config.yaml
n_layer: 19
d_model: 512
n_head: 8
n_kv_head: 8
head_dim: 64
d_mlp: 1728
vocab_size: 29432
activation: "swiglu"
norm: "rmsnorm"
norm_place: "pre"
norm_eps: 1e-05
positions: "learned"
qk_norm: true
attn_scale: 0.125
bias: "none"
tie_embeddings: false
parallel_block: false
init: "normal"
init_std_qkv: 0.0185
init_std_o: 0.0
init_std_up: 0.0185
init_std_down: 0.0
optimizer: "adam_variant"
lr: 0.000897
lr_mult_o: 1.25
beta1: 0.9
beta2: 0.98
lr_head: 0.00449
warmup_steps: 415
schedule: "wsd"
decay_fraction: 1.0
decay_shape: "linear"
final_lr_fraction: 0.05
batch_tokens: 131072
seq_len: 1024
doc_mask: true
train_tokens: 683400000
steps: 5214
dataset: "wikipedia_en"
MLP neurons of a small language model. Each row is named by its layer, matrix (gate and up: input weights; down: output weights) and neuron, and shows model dimensions 304-431. Each number is 50 + 12 x the weight over its row's rms, rounded and kept within 0 to 99. A neuron's up and down rows have the sign that makes its largest values positive.
After each neuron's rows, "fires on" lists the tokens most often at its 100 highest values on Wikipedia text that the model never trained on; "fires before" lists the tokens most often just after its 100 highest values on Wikipedia text that the model never trained on.

L16.gate401:41 52 53 45 47 53 57 43 53 66 58 41 46 75 78 34 67 18 71 45 55 47 35 48 60 60 81 40 47 55 50 65 39 47 53 62 40 69 60 46 34 70 36 52 41 52 40 71 43 45 51 58 52 67 52 63 75 51 56 55 56 50 55 41 27 52 51 48 35 54 69 44 49 65 42 34 39 46 43 50 78 71 45 58 52 63 34 77 35 57 38 69 47 59 58 44 34 56 48 66 45 39 37 22 62 57 62 65 38 64 58 49 46 68 47 61 78 72 37 54 35 51 70 64 52 52 54 21
L16.up401:42 43 61 67 66 55 53 41 86 70 61 63 53 47 81 40 60 36 45 52 47 48 51 62 55 57 56 68 66 55 38 38 50 57 52 53 43 67 68 34 42 62 76 58 45 65 59 47 40 38 47 61 54 50 49 42 61 43 43 50 46 39 47 56 54 42 72 45 45 69 39 41 45 48 54 46 63 29 57 60 36 45 59 46 61 79 62 35 49 82 39 43 57 51 62 69 38 54 61 46 55 35 49 55 43 42 58 33 39 60 51 48 67 67 49 61 55 25 21 33 41 30 54 52 46 61 31 45
L16.down401:63 34 52 49 52 67 59 59 41 61 52 55 39 53 53 79 74 47 62 49 47 74 54 49 29 38 42 51 39 49 59 33 35 44 48 50 41 68 47 30 84 57 48 62 43 49 46 51 48 51 47 30 67 41 46 46 19 46 56 59 80 60 51 71 70 67 56 42 33 30 61 36 64 47 75 61 46 41 65 47 47 56 42 60 57 47 44 41 48 45 52 55 45 48 68 38 55 58 56 65 32 44 71 53 39 50 52 54 48 34 45 52 52 52 51 55 67 50 63 49 59 40 57 54 43 46 71 57
fires on: " ", " its", "."
fires before: " |", "2", "1"

L16.gate1048:26 40 46 43 42 59 53 64 39 53 56 43 51 54 42 52 62 78 69 46 57 39 45 46 42 32 62 38 52 71 64 34 54 41 46 46 59 42 34 56 59 48 44 68 33 65 65 53 39 43 59 58 71 62 52 48 44 53 42 49 83 48 48 33 61 39 53 49 52 63 57 39 53 71 43 74 40 64 53 38 45 51 42 63 34 37 55 47 57 74 44 44 52 54 53 35 65 42 52 68 68 64 55 52 48 65 50 32 28 66 74 51 45 42 48 54 59 82 46 45 35 64 67 58 78 41 53 64
L16.up1048:62 62 27 54 32 62 52 34 47 42 54 55 56 43 28 59 58 75 52 47 58 54 42 60 44 51 68 57 78 30 50 75 56 64 48 35 53 33 58 39 37 62 58 36 51 64 48 54 42 55 55 32 69 42 50 49 48 47 39 42 68 65 59 13 74 47 33 62 48 48 55 69 56 37 65 53 67 72 53 44 47 45 29 67 49 34 61 27 63 32 30 44 34 37 49 64 54 21 44 47 49 52 61 62 62 63 56 55 38 56 55 43 32 53 41 38 47 53 42 37 63 54 50 39 48 40 56 58
L16.down1048:47 60 41 63 47 54 41 50 32 40 48 56 35 54 38 53 67 47 65 71 40 71 55 55 44 47 51 50 34 25 38 34 74 43 38 56 39 46 51 42 41 56 42 34 54 58 64 60 64 60 56 41 55 35 51 62 63 50 34 43 45 64 52 36 55 43 57 41 53 29 45 40 57 44 54 32 37 75 63 59 53 51 43 43 57 64 43 43 57 46 52 71 34 55 37 60 66 48 66 49 47 54 35 50 29 64 67 48 44 55 32 45 42 52 45 59 56 45 50 43 68 33 38 46 60 51 37 67
fires on: "==", " ==", "===", " ===", " |", "===="
fires before: "\n"

L11.gate255:26 43 46 57 52 42 38 55 64 45 56 51 55 34 29 65 55 47 68 41 59 45 59 61 40 52 62 61 56 59 37 48 54 35 60 45 16 71 37 66 42 51 50 43 33 56 23 41 50 43 59 54 67 38 40 65 63 54 54 63 55 35 51 56 50 61 38 65 66 58 81 44 63 58 43 74 33 54 49 56 43 71 71 29 46 26 46 50 49 61 44 43 52 72 52 59 82 55 49 57 71 68 49 44 44 64 26 47 44 47 70 44 26 46 83 58 51 49 44 50 44 51 63 45 49 67 46 41
L11.up255:52 50 44 36 43 49 71 29 41 45 42 56 47 50 44 55 68 46 58 51 36 54 70 31 61 52 45 64 51 54 51 74 34 64 37 46 54 49 54 52 66 64 57 63 83 39 56 51 28 58 49 35 38 50 54 55 49 38 43 58 45 34 72 54 57 46 21 28 46 51 46 49 52 53 50 54 59 62 59 54 33 58 65 46 35 58 60 28 40 58 52 68 56 75 49 37 51 40 53 66 40 40 53 44 34 48 55 73 35 40 31 49 63 63 47 43 50 39 48 64 50 50 63 50 53 42 46 64
L11.down255:41 52 49 20 43 60 50 44 38 60 67 50 35 64 50 40 37 51 32 63 60 51 41 41 56 62 31 20 49 33 48 49 48 63 38 33 36 71 25 57 42 53 44 33 51 44 44 55 41 63 41 55 10 38 57 51 66 25 44 63 41 45 49 54 59 65 58 44 56 44 52 50 46 45 55 42 39 53 59 65 47 46 59 53 25 52 23 69 51 55 46 56 59 58 48 53 47 43 30 44 24 70 50 32 47 70 53 59 63 36 41 58 38 57 48 52 58 61 46 68 74 42 22 58 61 40 56 72
fires on: " |", "\n", " injury"
fires before: "\n", " "

L11.gate1686:26 37 62 41 46 45 43 54 43 46 41 37 49 35 47 49 35 36 61 50 43 53 48 36 52 53 44 69 48 41 54 44 50 48 58 57 43 51 64 67 18 33 47 55 30 38 47 68 25 59 65 67 62 66 42 52 63 67 55 53 42 50 67 61 45 35 39 65 56 32 70 49 54 55 61 27 40 42 58 61 44 78 47 52 61 65 39 56 55 64 60 53 53 50 51 48 45 47 44 43 29 52 44 46 39 34 46 41 52 53 28 44 59 45 55 61 73 56 44 34 43 34 39 52 42 30 29 46
L11.up1686:52 56 64 35 53 51 55 50 64 64 48 39 31 36 35 58 48 35 68 64 42 53 62 45 38 38 41 37 61 64 42 54 50 43 60 81 34 53 62 32 42 51 41 34 49 68 41 40 51 08 58 49 39 46 52 52 49 59 63 38 42 46 53 58 45 49 68 71 26 52 79 25 59 30 64 55 28 48 60 60 53 50 50 37 46 43 51 46 44 48 64 51 29 75 34 38 52 43 45 41 24 44 44 47 46 57 39 52 66 48 20 45 34 66 54 38 39 43 48 65 39 56 43 49 44 52 41 55
L11.down1686:53 50 34 45 40 57 58 66 50 59 62 56 53 46 27 45 61 46 43 63 31 53 71 26 33 41 46 48 46 59 33 47 27 67 57 44 28 58 52 60 62 65 44 42 50 62 55 75 25 45 68 54 73 50 53 51 55 59 49 31 59 51 55 57 55 50 47 67 68 58 74 45 66 62 52 48 63 34 57 67 41 75 58 44 53 50 48 19 35 57 32 56 50 53 54 47 59 43 32 52 50 75 39 62 39 47 34 48 43 40 46 72 46 35 49 59 50 60 59 51 49 80 46 54 41 28 57 46
fires on: ")"
fires before: " |", "\n", " and"

L16.gate447:36 29 44 43 33 54 54 50 48 42 49 45 58 66 71 75 55 48 60 31 55 72 27 55 33 57 51 57 58 67 43 51 47 61 26 40 46 45 64 41 53 45 58 54 70 41 44 66 45 40 52 50 58 54 66 41 69 57 39 55 68 49 51 49 69 53 73 55 47 51 63 64 58 53 47 61 63 74 59 30 63 62 39 50 49 68 51 57 50 39 48 45 39 73 53 43 45 62 46 63 59 42 45 45 54 62 28 54 43 83 67 57 51 36 52 53 53 50 36 28 37 63 58 39 45 55 52 48
L16.up447:73 55 45 73 29 44 38 26 50 40 52 54 44 34 53 44 57 56 61 65 42 44 29 62 43 40 51 68 58 47 58 66 58 30 38 53 40 46 25 50 38 41 42 63 30 56 47 57 63 56 49 59 45 40 50 33 47 38 53 59 46 59 77 47 68 39 56 50 58 57 41 39 51 69 53 43 42 70 54 59 51 54 59 55 54 41 29 39 32 55 46 58 37 59 48 52 64 41 50 58 34 44 57 57 54 47 64 47 68 56 59 61 37 18 39 49 61 47 45 58 51 40 42 45 47 48 56 70
L16.down447:23 59 48 54 28 27 33 44 56 47 43 34 33 59 41 67 61 47 36 50 46 42 45 50 70 37 23 68 46 40 63 51 53 44 37 33 43 57 50 48 61 46 45 50 53 46 64 57 69 54 51 81 40 35 52 54 53 36 56 35 36 70 37 50 49 28 41 38 53 35 50 40 54 51 40 40 46 78 61 62 48 51 52 54 60 47 59 50 64 57 49 69 48 42 44 53 50 55 41 61 42 49 21 37 47 64 56 29 29 47 63 44 37 61 33 70 49 49 57 65 57 40 56 48 48 34 47 46
fires on: "\n", " \"", " ===", " ==", ":", " stated"
fires before: "\n", " that", "The", "On"

L16.gate170:38 66 52 56 56 46 22 62 50 42 45 57 56 22 57 48 36 56 62 36 48 52 60 57 66 48 50 66 49 56 31 54 60 62 61 58 40 51 59 31 25 60 70 47 71 41 59 48 58 47 48 61 24 50 60 42 71 53 53 33 61 24 52 65 62 58 81 26 64 61 86 60 51 68 49 72 40 41 37 45 43 61 66 54 62 56 47 36 45 62 41 67 50 50 51 54 37 48 57 51 46 56 51 75 43 60 73 70 50 43 29 46 51 40 50 51 52 53 20 56 48 47 41 93 48 59 56 44
L16.up170:49 29 34 44 67 40 43 54 58 48 44 60 49 57 55 87 51 55 55 46 63 59 49 64 45 53 73 43 51 48 61 59 63 47 53 73 54 33 29 60 44 59 42 44 59 31 57 44 24 65 48 55 55 37 28 60 35 34 57 71 62 50 59 35 66 34 60 51 54 52 46 62 29 43 72 44 65 49 54 59 46 57 45 47 49 50 21 54 59 82 81 38 47 37 61 59 39 36 57 48 48 68 47 50 52 37 47 55 54 61 65 65 49 51 67 74 33 69 52 44 50 41 63 48 56 66 58 74
L16.down170:59 50 61 46 43 43 55 67 38 59 56 60 55 33 51 41 51 54 67 49 47 67 56 60 50 40 65 39 52 44 54 47 68 56 54 48 45 60 34 64 40 42 47 40 63 49 43 54 39 53 62 55 35 36 47 62 63 32 71 61 35 28 55 51 39 09 54 51 24 59 48 63 30 56 49 50 63 61 55 54 60 60 70 48 56 64 36 69 51 60 40 45 60 41 30 59 68 59 66 41 59 45 72 32 53 69 42 56 64 48 67 47 24 47 55 68 32 69 63 65 43 60 75 50 48 62 65 55
fires on: "0", "1", "2", "–", " "
fires before: "0", "1", "2"

L16.gate897:42 56 53 28 46 44 36 61 55 51 59 35 45 48 35 43 58 64 46 50 67 63 38 49 46 44 29 62 64 60 61 56 54 33 35 56 58 47 69 60 41 54 60 50 50 50 57 47 48 56 22 48 29 49 51 45 57 55 46 61 35 47 56 60 61 40 44 51 59 41 35 60 45 54 72 56 68 21 59 55 40 29 52 67 76 44 36 61 67 66 43 45 52 33 49 67 45 47 45 40 56 46 62 55 27 54 24 40 63 74 62 27 60 62 58 81 48 49 62 48 44 15 56 35 38 50 51 54
L16.up897:63 46 39 43 64 45 44 57 43 40 40 52 47 40 42 37 26 55 47 27 61 39 55 73 54 67 48 54 62 58 33 40 44 65 59 60 35 48 41 26 41 56 58 82 35 75 67 38 72 52 49 52 37 58 57 53 37 63 66 60 36 37 39 57 34 54 38 38 68 62 49 48 79 60 35 58 38 49 53 43 48 39 46 31 30 45 48 62 41 55 43 50 47 49 69 47 32 39 38 47 47 29 43 52 56 45 44 38 51 46 43 41 95 55 57 43 33 66 58 39 62 63 50 47 49 62 41 40
L16.down897:66 44 37 52 39 46 59 43 45 34 32 54 69 43 54 73 48 44 62 61 44 56 21 35 64 53 49 41 61 47 48 57 48 61 41 34 51 38 58 46 46 39 45 51 41 37 50 47 55 59 61 41 52 37 49 52 41 65 61 55 42 47 51 39 74 36 46 65 61 54 41 48 46 51 77 26 44 51 23 63 75 56 53 64 42 46 68 38 60 67 80 57 37 57 39 60 48 55 60 33 47 58 59 55 33 76 68 55 56 36 42 63 55 67 48 42 54 45 61 57 66 39 31 67 54 35 60 64
fires on: " ", ".", "1", "\n", "0"
fires before: "4", "3", "5", "2"

L11.gate939:31 63 38 50 44 47 24 35 59 43 42 59 39 47 44 57 40 47 63 43 67 56 59 46 36 66 49 61 79 45 39 56 67 50 46 39 40 39 27 59 50 17 35 69 52 47 41 60 37 62 69 47 37 58 56 59 57 55 30 70 38 64 43 61 38 50 54 71 50 32 53 48 66 63 60 49 66 64 51 63 60 50 51 47 57 50 53 40 74 50 65 46 38 59 62 48 68 65 38 50 45 58 40 40 28 68 35 55 39 58 38 67 27 39 59 58 48 38 21 52 55 39 55 58 45 31 58 50
L11.up939:28 71 48 71 70 58 45 47 34 39 24 54 32 51 31 57 56 56 58 51 50 45 67 32 49 49 37 43 27 50 43 38 53 39 52 20 37 34 55 55 72 43 18 63 64 62 41 21 52 42 55 45 42 61 64 74 35 40 44 54 51 49 55 61 46 53 28 46 56 39 54 46 47 51 51 54 46 23 58 49 72 36 54 47 46 33 51 29 57 53 49 45 49 45 55 56 68 57 39 66 71 67 49 35 40 57 55 60 64 61 36 40 75 43 43 30 57 45 44 54 31 46 39 49 49 34 56 59
L11.down939:42 63 22 45 60 42 44 46 49 50 49 46 47 67 53 60 52 27 27 54 58 45 69 31 46 64 47 37 61 38 51 68 53 45 39 49 21 53 57 57 47 36 34 33 54 35 73 52 36 70 57 56 43 71 57 60 65 28 55 54 44 44 50 44 48 42 54 65 57 71 19 60 39 48 55 56 40 59 62 51 49 44 47 43 43 58 50 49 59 56 43 76 42 51 40 51 54 49 49 62 29 62 44 42 36 55 33 54 47 38 43 50 51 45 35 47 55 52 36 67 56 52 30 48 60 45 51 60
fires on: "\n", "."
fires before: "|", "\n", "-"

L11.gate387:50 67 54 35 52 47 38 39 42 18 35 58 50 40 46 63 44 29 57 63 50 62 67 42 53 55 33 56 52 52 48 36 69 41 56 40 18 52 57 45 50 51 60 37 52 40 42 65 49 59 49 60 70 58 51 55 37 43 46 53 56 40 33 53 38 59 49 50 45 41 51 45 70 64 51 60 41 41 54 60 66 48 38 35 63 55 41 27 53 53 54 72 59 61 59 55 63 77 34 49 55 53 60 59 31 56 48 14 42 51 22 46 50 57 42 57 68 44 18 60 59 47 41 57 46 34 54 52
L11.up387:42 69 46 57 31 56 56 61 44 59 73 37 50 50 38 65 45 50 56 44 64 61 52 59 47 40 43 49 35 38 43 55 40 48 59 68 51 66 79 51 47 41 40 50 48 46 57 43 47 44 32 47 48 49 48 53 53 44 52 49 31 55 54 44 50 54 35 49 55 40 22 41 68 29 46 50 45 75 46 65 40 42 50 38 45 45 79 39 66 50 69 50 46 52 57 44 51 50 49 51 26 68 65 25 60 37 44 52 51 61 41 56 43 40 53 40 36 54 36 51 67 49 46 36 61 38 61 41
L11.down387:39 55 50 47 59 64 35 31 52 43 48 61 54 48 49 64 60 26 26 41 47 48 75 42 46 62 54 48 59 51 66 51 61 60 44 44 45 59 62 46 55 51 55 48 78 32 74 61 67 53 45 63 46 70 37 53 70 48 44 42 44 53 52 58 49 43 72 59 35 43 82 60 51 76 52 62 41 68 51 43 55 69 57 54 57 47 56 46 51 47 47 83 58 57 46 38 56 34 70 56 42 52 43 75 35 47 42 60 40 54 31 47 65 67 29 42 62 66 41 75 48 36 60 48 51 29 56 58
fires on: "\n", ")", " to"
fires before: "\n", " is", " was"

L16.gate1593:46 48 56 33 49 65 47 45 53 45 54 41 52 56 42 48 65 60 44 42 66 45 61 60 46 53 50 40 55 58 68 40 37 54 57 46 64 70 65 31 22 56 52 61 72 58 44 48 61 43 35 32 53 29 43 38 56 59 55 42 50 51 30 74 44 35 55 59 56 27 74 56 41 70 61 41 53 38 50 35 45 50 61 56 61 45 66 60 42 49 55 38 33 64 63 33 45 54 39 65 56 53 71 65 39 48 43 50 63 66 55 48 57 42 67 53 63 40 30 43 53 54 57 61 40 14 58 48
L16.up1593:37 53 22 56 44 61 42 53 29 36 43 56 32 61 80 09 39 51 39 56 52 66 38 56 36 42 57 56 66 43 57 61 48 64 53 53 54 54 49 59 31 56 69 50 63 62 50 49 44 62 41 44 49 24 54 54 19 71 59 63 53 52 32 39 57 57 57 51 62 52 43 57 52 60 55 51 55 80 50 27 60 50 59 45 52 44 48 56 55 63 57 37 55 47 67 40 33 44 57 37 35 41 56 67 70 40 64 50 40 66 55 58 61 52 41 43 38 47 53 44 49 59 64 40 52 61 64 48
L16.down1593:51 39 66 53 50 52 55 53 63 62 59 34 59 39 53 68 63 48 61 59 51 52 63 59 38 58 70 47 25 36 71 53 48 50 58 60 44 39 44 42 38 57 39 49 44 44 48 63 64 52 49 59 62 41 59 34 47 53 42 35 44 26 53 51 52 54 62 39 40 48 57 42 51 69 42 34 47 31 45 37 18 78 37 36 55 34 36 39 48 39 48 52 45 47 40 55 46 43 56 25 38 39 58 63 34 53 60 71 34 53 48 55 51 52 66 63 60 36 43 66 38 56 63 28 43 56 39 51
fires on: " ", " |", "0"
fires before: " |", "0", "1", "2"

L16.gate1629:36 58 39 55 50 39 34 45 58 66 37 54 54 36 59 71 61 61 37 45 51 44 48 52 41 54 32 37 53 49 37 50 56 48 74 54 40 62 61 38 36 73 67 31 31 41 36 57 53 42 44 42 62 44 51 62 43 57 29 41 50 58 70 29 44 41 63 61 58 61 88 47 53 47 58 57 45 63 47 48 51 67 58 37 44 63 14 52 39 39 46 43 59 50 40 55 54 39 46 66 60 55 49 54 41 60 47 46 45 69 52 32 64 49 74 35 42 40 35 74 35 49 66 45 26 39 50 75
L16.up1629:56 52 30 79 55 43 63 35 59 55 42 47 44 47 45 50 55 74 57 51 57 49 31 62 39 47 50 43 34 36 65 35 48 52 64 40 47 17 44 52 42 42 57 44 53 48 45 54 54 69 51 28 58 65 54 74 40 42 41 55 58 38 60 29 52 42 43 56 50 48 41 56 53 47 47 67 61 64 49 58 53 44 47 65 38 41 44 59 61 53 53 37 47 75 47 70 46 52 71 64 49 61 54 62 48 58 51 60 56 30 61 59 53 34 52 56 48 44 34 61 62 34 34 48 27 46 57 54
L16.down1629:49 60 36 63 68 38 53 47 53 36 59 57 51 35 44 49 51 70 50 34 44 40 37 41 53 63 44 37 62 44 60 48 48 61 44 45 45 70 54 60 43 36 55 46 44 56 64 63 39 47 58 59 48 24 49 57 64 57 57 56 54 47 42 56 42 49 51 40 57 48 38 53 62 63 56 77 62 69 41 50 56 51 33 49 24 59 52 36 71 52 47 58 35 73 31 57 61 53 30 43 50 40 42 48 56 73 53 41 55 75 66 36 51 28 41 62 60 60 61 37 36 34 59 46 37 35 59 53
fires on: "==", "0", "===", " ==", " ="
fires before: "\n", "6"

L16.gate1467:31 29 49 61 45 43 36 46 57 41 64 36 54 39 46 66 65 38 37 46 51 48 46 36 56 50 48 57 50 70 56 48 51 50 52 55 55 43 48 19 49 48 63 46 70 48 42 61 45 55 27 55 65 43 53 58 50 52 45 43 51 48 59 51 58 69 47 39 59 49 69 59 47 63 50 69 28 55 57 70 47 57 40 66 47 44 53 61 52 60 34 31 35 63 54 59 39 52 48 52 56 33 57 42 48 50 28 46 49 67 68 36 41 42 67 39 48 65 17 29 44 68 58 53 52 40 58 67
L16.up1467:51 55 39 50 52 39 40 66 60 44 68 36 46 48 58 39 55 58 63 55 54 61 46 38 60 56 36 91 60 39 49 42 70 76 45 52 28 29 62 72 53 48 62 58 57 35 51 68 53 57 74 75 64 20 55 26 58 59 50 66 29 28 51 59 46 50 36 55 47 44 64 41 39 47 60 62 67 57 76 56 34 46 39 54 51 35 69 66 47 61 36 33 37 31 57 64 41 43 66 39 59 36 42 46 51 53 62 78 41 64 50 60 60 46 59 39 46 38 43 56 51 39 67 25 46 54 58 60
L16.down1467:45 70 73 52 49 15 41 41 58 43 63 47 32 51 49 39 63 63 55 19 54 47 54 47 45 59 24 67 48 27 44 28 54 38 24 35 37 36 25 74 60 45 44 41 58 48 54 60 63 54 64 78 37 59 48 43 40 27 56 48 46 56 44 54 42 46 21 60 64 43 54 44 42 47 54 56 41 65 68 51 32 34 50 51 43 64 61 51 62 39 48 38 49 53 35 53 71 48 50 45 41 34 30 45 58 69 54 57 32 52 64 55 43 51 43 49 29 46 66 52 65 35 57 40 39 68 61 42
fires on: "\n", "===", " the"
fires before: "\n", "-", "==="

L7.gate443:58 64 39 27 65 46 42 46 56 34 44 35 68 65 47 54 60 56 39 53 57 50 59 34 45 58 37 42 32 38 43 45 56 50 67 47 35 41 52 60 48 46 53 53 57 41 48 53 48 46 39 57 63 45 55 52 71 44 37 48 34 53 52 55 50 50 45 54 35 35 64 32 48 54 56 44 91 43 66 48 55 62 53 36 65 45 53 42 52 65 84 62 56 73 53 47 51 41 64 39 48 55 52 33 42 82 54 61 48 61 50 40 50 57 66 67 71 59 57 45 39 43 54 36 34 37 25 43
L7.up443:47 48 31 52 61 61 52 42 40 58 41 58 56 49 65 63 63 51 56 30 45 58 51 28 44 59 47 63 50 27 54 28 44 62 45 42 61 40 62 53 67 55 47 60 67 33 44 38 61 42 39 61 46 44 59 39 54 45 53 26 53 50 39 65 47 55 40 43 38 50 34 42 44 17 42 61 54 52 60 48 39 58 50 60 27 42 54 47 54 68 50 54 54 60 78 42 61 48 54 75 61 58 42 32 28 62 53 59 54 48 40 53 52 33 59 45 48 35 24 20 48 54 43 66 39 44 45 48
L7.down443:30 63 35 55 49 54 43 52 42 31 62 51 42 71 49 65 42 43 47 44 57 48 52 37 55 56 47 39 42 60 36 52 42 64 53 37 50 67 67 67 59 60 54 29 53 54 62 60 65 55 58 41 51 53 60 47 45 37 26 39 51 43 54 59 76 32 35 49 71 53 38 40 47 52 44 41 52 55 63 38 51 38 56 39 61 43 53 45 60 24 56 45 41 39 62 67 54 59 44 58 52 60 37 52 24 32 37 46 45 65 57 50 47 31 47 63 56 60 52 62 63 49 53 40 47 23 62 57
fires on: "\n", ".", " ==", "==", " ==="
fires before: "\n", "-", " The"

L11.gate391:52 54 38 46 66 72 36 60 87 44 52 52 49 52 59 60 54 51 61 51 37 67 52 22 48 69 49 35 36 49 58 41 48 69 49 48 54 63 64 44 43 41 40 51 56 72 59 62 67 47 34 48 57 53 60 68 45 73 59 49 79 48 32 78 54 59 36 55 51 51 57 39 34 58 51 48 41 56 40 57 66 45 47 63 39 51 75 47 64 27 42 46 32 58 54 63 37 42 38 52 46 61 36 63 42 39 52 67 36 52 63 53 66 48 46 59 42 36 37 42 40 70 35 52 53 63 59 50
L11.up391:44 65 56 59 42 49 45 55 37 39 44 55 49 65 62 51 54 68 45 41 65 29 51 62 65 60 57 44 60 40 43 63 51 55 45 44 46 68 66 54 41 59 52 39 40 44 62 28 57 35 59 48 43 64 32 53 37 56 77 40 49 55 48 50 43 24 33 61 58 45 59 51 56 80 44 52 39 34 24 37 33 29 45 51 43 38 45 55 69 57 44 39 56 42 60 59 30 51 41 39 38 54 43 36 63 19 40 41 43 34 45 57 39 44 41 74 48 38 34 55 59 46 61 44 47 51 56 57
L11.down391:53 58 49 32 31 34 44 45 69 25 61 48 61 41 58 61 64 16 49 42 53 42 56 55 52 55 44 58 38 39 60 43 36 59 45 63 38 47 35 64 47 61 50 74 48 57 55 44 32 57 51 53 54 47 59 49 29 50 46 71 42 59 57 47 69 54 55 51 53 18 37 59 43 50 57 48 69 51 61 33 63 52 54 51 35 50 43 25 49 45 62 67 57 35 50 26 45 55 56 49 47 58 47 44 45 44 44 40 52 25 36 61 39 81 54 48 49 46 59 53 52 71 67 51 61 65 45 58
fires on: " ", "1", "9", "7", "0"
fires before: "1", ",", "2", "7", "8", "3"

L16.gate1036:40 46 90 62 51 49 34 51 55 57 37 43 58 40 55 65 75 55 47 39 37 43 36 60 33 43 50 50 59 70 35 49 61 33 47 40 76 42 47 56 52 48 53 42 52 46 40 22 42 55 43 35 56 46 40 37 42 40 46 62 35 54 48 50 46 57 51 45 55 52 57 47 45 67 59 47 54 44 53 49 31 53 63 65 56 29 56 35 55 37 53 43 58 32 48 41 54 55 61 64 48 40 77 55 47 27 61 13 31 44 47 48 54 45 42 65 49 37 26 55 57 41 48 64 48 41 58 68
L16.up1036:59 39 79 51 53 39 46 44 41 50 50 65 53 53 47 46 59 74 22 54 37 55 47 59 58 43 46 61 46 38 45 28 59 64 43 54 50 59 53 56 59 57 55 23 40 43 30 53 59 67 43 66 45 33 44 39 43 40 51 60 59 37 51 42 44 58 32 55 66 40 57 37 54 41 70 45 51 43 63 29 26 49 69 62 60 61 57 43 45 29 67 49 43 60 55 38 28 57 56 51 34 49 53 85 55 44 63 35 32 39 66 63 60 55 71 61 37 39 37 37 65 73 31 45 48 53 67 60
L16.down1036:50 53 55 54 61 27 55 54 49 44 46 54 40 55 64 48 44 68 32 64 48 41 31 62 58 46 60 49 54 38 60 30 64 65 29 65 47 51 58 43 49 55 49 63 41 36 34 51 64 57 63 53 65 44 53 52 58 45 70 58 45 30 29 50 58 54 58 56 50 48 33 52 68 53 55 39 51 49 36 46 15 58 49 41 40 64 65 36 49 40 51 58 47 54 56 41 65 62 50 57 57 26 22 81 39 63 33 47 40 61 57 40 53 45 42 53 69 56 56 28 69 30 51 50 51 49 54 42
fires on: "1", "9", "0", "7", "6", "8"
fires before: ".", ":", "′", "1", "2"

L11.gate1223:43 51 38 68 48 27 27 50 57 60 72 42 50 37 49 48 49 38 49 38 69 41 57 58 50 54 33 35 76 64 69 73 50 45 45 43 26 56 74 28 48 35 58 40 47 66 51 57 35 33 56 68 32 42 68 47 55 39 31 35 50 39 42 51 38 21 62 47 40 37 39 73 50 64 46 38 52 60 41 58 74 60 56 53 49 59 44 55 60 44 42 40 45 57 50 58 53 56 58 41 60 42 32 37 62 54 47 31 26 47 42 46 55 52 65 50 59 42 16 60 65 27 51 54 59 44 52 29
L11.up1223:25 41 41 39 52 59 64 40 53 52 62 46 40 58 52 22 64 37 13 30 56 50 50 59 47 52 59 50 49 52 76 34 45 56 49 54 52 54 58 39 43 67 62 71 36 61 24 68 60 37 52 54 71 49 58 53 51 67 65 38 44 27 73 57 39 63 63 55 42 44 65 46 48 56 60 55 37 48 52 40 32 75 42 50 57 51 62 61 38 40 45 35 37 30 48 42 66 58 74 57 64 50 35 75 82 44 62 40 50 71 59 49 65 46 54 55 18 55 56 48 51 50 49 58 34 60 32 41
L11.down1223:49 48 61 80 48 20 35 62 82 25 55 32 32 49 72 41 61 49 73 53 48 48 45 63 60 57 37 62 53 60 46 40 38 49 56 34 38 44 51 45 54 63 74 58 49 68 52 54 59 42 64 67 55 46 70 67 39 91 36 32 41 67 40 43 35 45 45 38 47 46 37 50 36 56 56 42 56 43 66 68 50 60 38 66 65 57 58 48 50 64 49 33 53 57 51 58 42 51 42 58 88 65 31 56 68 53 62 39 47 53 68 55 35 41 49 52 28 49 54 55 52 49 32 53 47 41 41 23
fires on: "\n", " ("
fires before: "===", "|", "-", "\n", "==", "="